MLP neurons of a small language model. Each row is named by its layer, matrix (down: output weights) and neuron, and shows model dimensions 176-271. Each number is 500 + 40 x the weight over its row's rms, rounded and kept within 0 to 999. Numbers have three digits each.
A block is one neuron, or neurons of one layer that tend to fire together. Before each block is what it responds to, as a language model described it from the Wikipedia text at the highest values.

Responds to: Coordinating conjunction "and". Mostly "and" (sometimes "or", "&") joining items in lists or pairs, such as Muntenia and Oltenia, educated and affluent, collecting or transferring.
L5.down319:473484499452470553573501474486500486467511493577515495468542490487441515510560480441552519561508523447429511482586440505515549461464539543510478523509492570529571547466444494497431505518518487541487488490503609520473443529514539480502435421506477536495463499489468485456466521498367613430
L5.down627:571414457462500458470425509549491529488453509479511501442482439520519508523509480484543508451467528478508487457461458416585507476485485549562621600422555469461516564451581514533478460548550447513455411525483501466539569502502484523511566494480456557469521549541539483554475500523499515531
L5.down700:483510530523480487469552450541405499517452561570504454501479508542519453543567505521492489446513560523491513486597418482591572429423478550529418444548457443426428500405493444477506464492535530449506462533511536471577540437564513516481549495454468421500463479538440507529479478578555449488
L5.down768:522525490518449458509472513512538581496546516450474482529492494590501428523500477472474449490474539468454548511520498510465440452470502462514470528520502554499521453424494505487517492430466510507534613499501486502493510499539531484465468550435426571476521465491510562483446572493500452492

Responds to: Table header word endings. Word-piece endings of column headings in Wikipedia sports and discography tables (Apps, Result, Pts, Partner), plus mid-word fragments in infobox labels and prose (Distributed, Preceded, Tobago, participate).
L5.down41:450505478511542544515396480450550476534449497518487424492531521616573517509527475539459453493469529499512513450474506463595468482507579529479463501577562484564541467484552437483506546471458518491496482551430473489526523432480524500469500516494486524538491497519426468398473496484538549517
L5.down466:514400539528493501463451483570426501475509490436485519450479549471575439455481522476490515491531508521461433565527565442491520458488514539495452446548513562468542449456529563431491493451485501513449440477473519488431466521494545528468454532478449441518460477495537460548545526416421510444
L5.down574:512480478484510482486467478503529438517462514536473528437448481541552508481521547487476469483508474511468527538419485492504488505534480449536555457482487493503544509509571479550468500515530518473451464436426444467453416499495530458512405438601458521509484532525475512513528558503480587531
L5.down587:504416435532554478529490474542432481475516499538551460488408583500513478505524525451561476454547533423494484462441501456515428482500492464525463493430485510532532594518525488490513446494453487429422570500506499456481492511523461510536513496590474435527506535525493571473558517480497509578

Responds to: Conjunctions and mid-word pieces. Mostly and, or, on, in and since joining or continuing a phrase (reception and transit, died in Beijing on 16 February), plus second word pieces such as vel, ments, ight.
L8.down590:493545517470481492539483477498537488542485559526516511526544459530472560513490471468538512500468527504519487415485473568412496465480513490511510585444467519519525562436521457502532466470447543557476538450495504450447581541503521558478498432458542501526456497541493580488504464492469540473

Responds to: Coordinating "and" in phrases. The word "and" joining two nouns or names, often in section headings, e.g. "Flora and fauna", "Life and career", "Watson and Reid"; occasionally "including" or "as".
L6.down292:458506505505544565492473497417443459532499478540545527479526541516528457539493511479502521528423456489482597496666462506478544571498494571521464423510548449499491545440513501503526451431480489504510545473501544466526513476521520450483481435499538479504524513484458495498396434545474534451
L6.down468:488530462518473547531576456554583388529505513464500494532499475580509502470443495543505502508475519412424511506557500470512526486471511498478531480439552507494495595487476519544451453463561562501489579549493503495525549498447485508468495534507489499493476549401433575465470560479463538524
L6.down483:562534485514482549510517437470535532527470572464569543509495460586478583528504476473510447476542510502501432494505531470477470525549507539489545553458436492524515508533532496505450487553535544564489520525516475521507573524426486529506415586487470541494475499512487463413445515511583450552
L6.down1030:514531448474520541449442516491437502456505521546537419436457474520465424551461501467503490518498523526564543537521444458496512484508394503541578546470530525535471481494478476482489531427560437478451516581459464600536480511519453512541487499543517525532527463540441445518448508568507544501

Responds to: Table header column names. First token of column names in Markdown table header rows (Surface, Site, Player, the pipe after %), plus "- Field:" infobox lines and mid-word pieces like mat|hem|atics.
L6.down233:487488531491559499506516495519512529462472477505525547543476507516556441428530538528466463512517478580556608448560440528478416470511487486486508474526550524461458467476514392502490492529494529562466473499530505473386470490470514490537513559468518546436545573513492509485443530550442501470
L6.down355:487457505558436504478534526470519441545414503476466492503490468483468501398499506485544460517452569515516555453464479429416538490521520524538538500534502489438567521432482467516492572433503490501394491546481467491508459501480500510515491461458518483485472463564572440466473521588444504506
L6.down452:492485530397508525508475464490510466443509509478498541528485456530496446540580500538487491501484387555483505471501586493525535529546510444495574474536482467534415491491456470546418491521540443524525536461486545471465460522489488458400528492516542477545533493516509573534463575513476465528
L6.down1037:522492517553496489465502450557427525421524458512440551586502574455494494557514506531502443516474453491461510414403483495547529518524465502520543539467461536456518566453468537416471519467495434521531516468520562530562562489481482518538515550472535491453500610429435517493533569503527538488

Responds to: Table header cells. Tokens inside markdown table header rows and separators, such as column abbreviations (GP, RPG, Pos), % cells and |---| rows; weaker on mid-word fragments in prose (adver-b-s, cat-ap-hractarii).
L8.down771:575496450516545530484478501451557439400474509458557596523500596488483461462467559476472488512495505540513452504496511488499497478490432498458534439458536490504479532538475453425546502467384453471447479487544518534442465575485513550532496471475571466519563537491508483521556503523447462483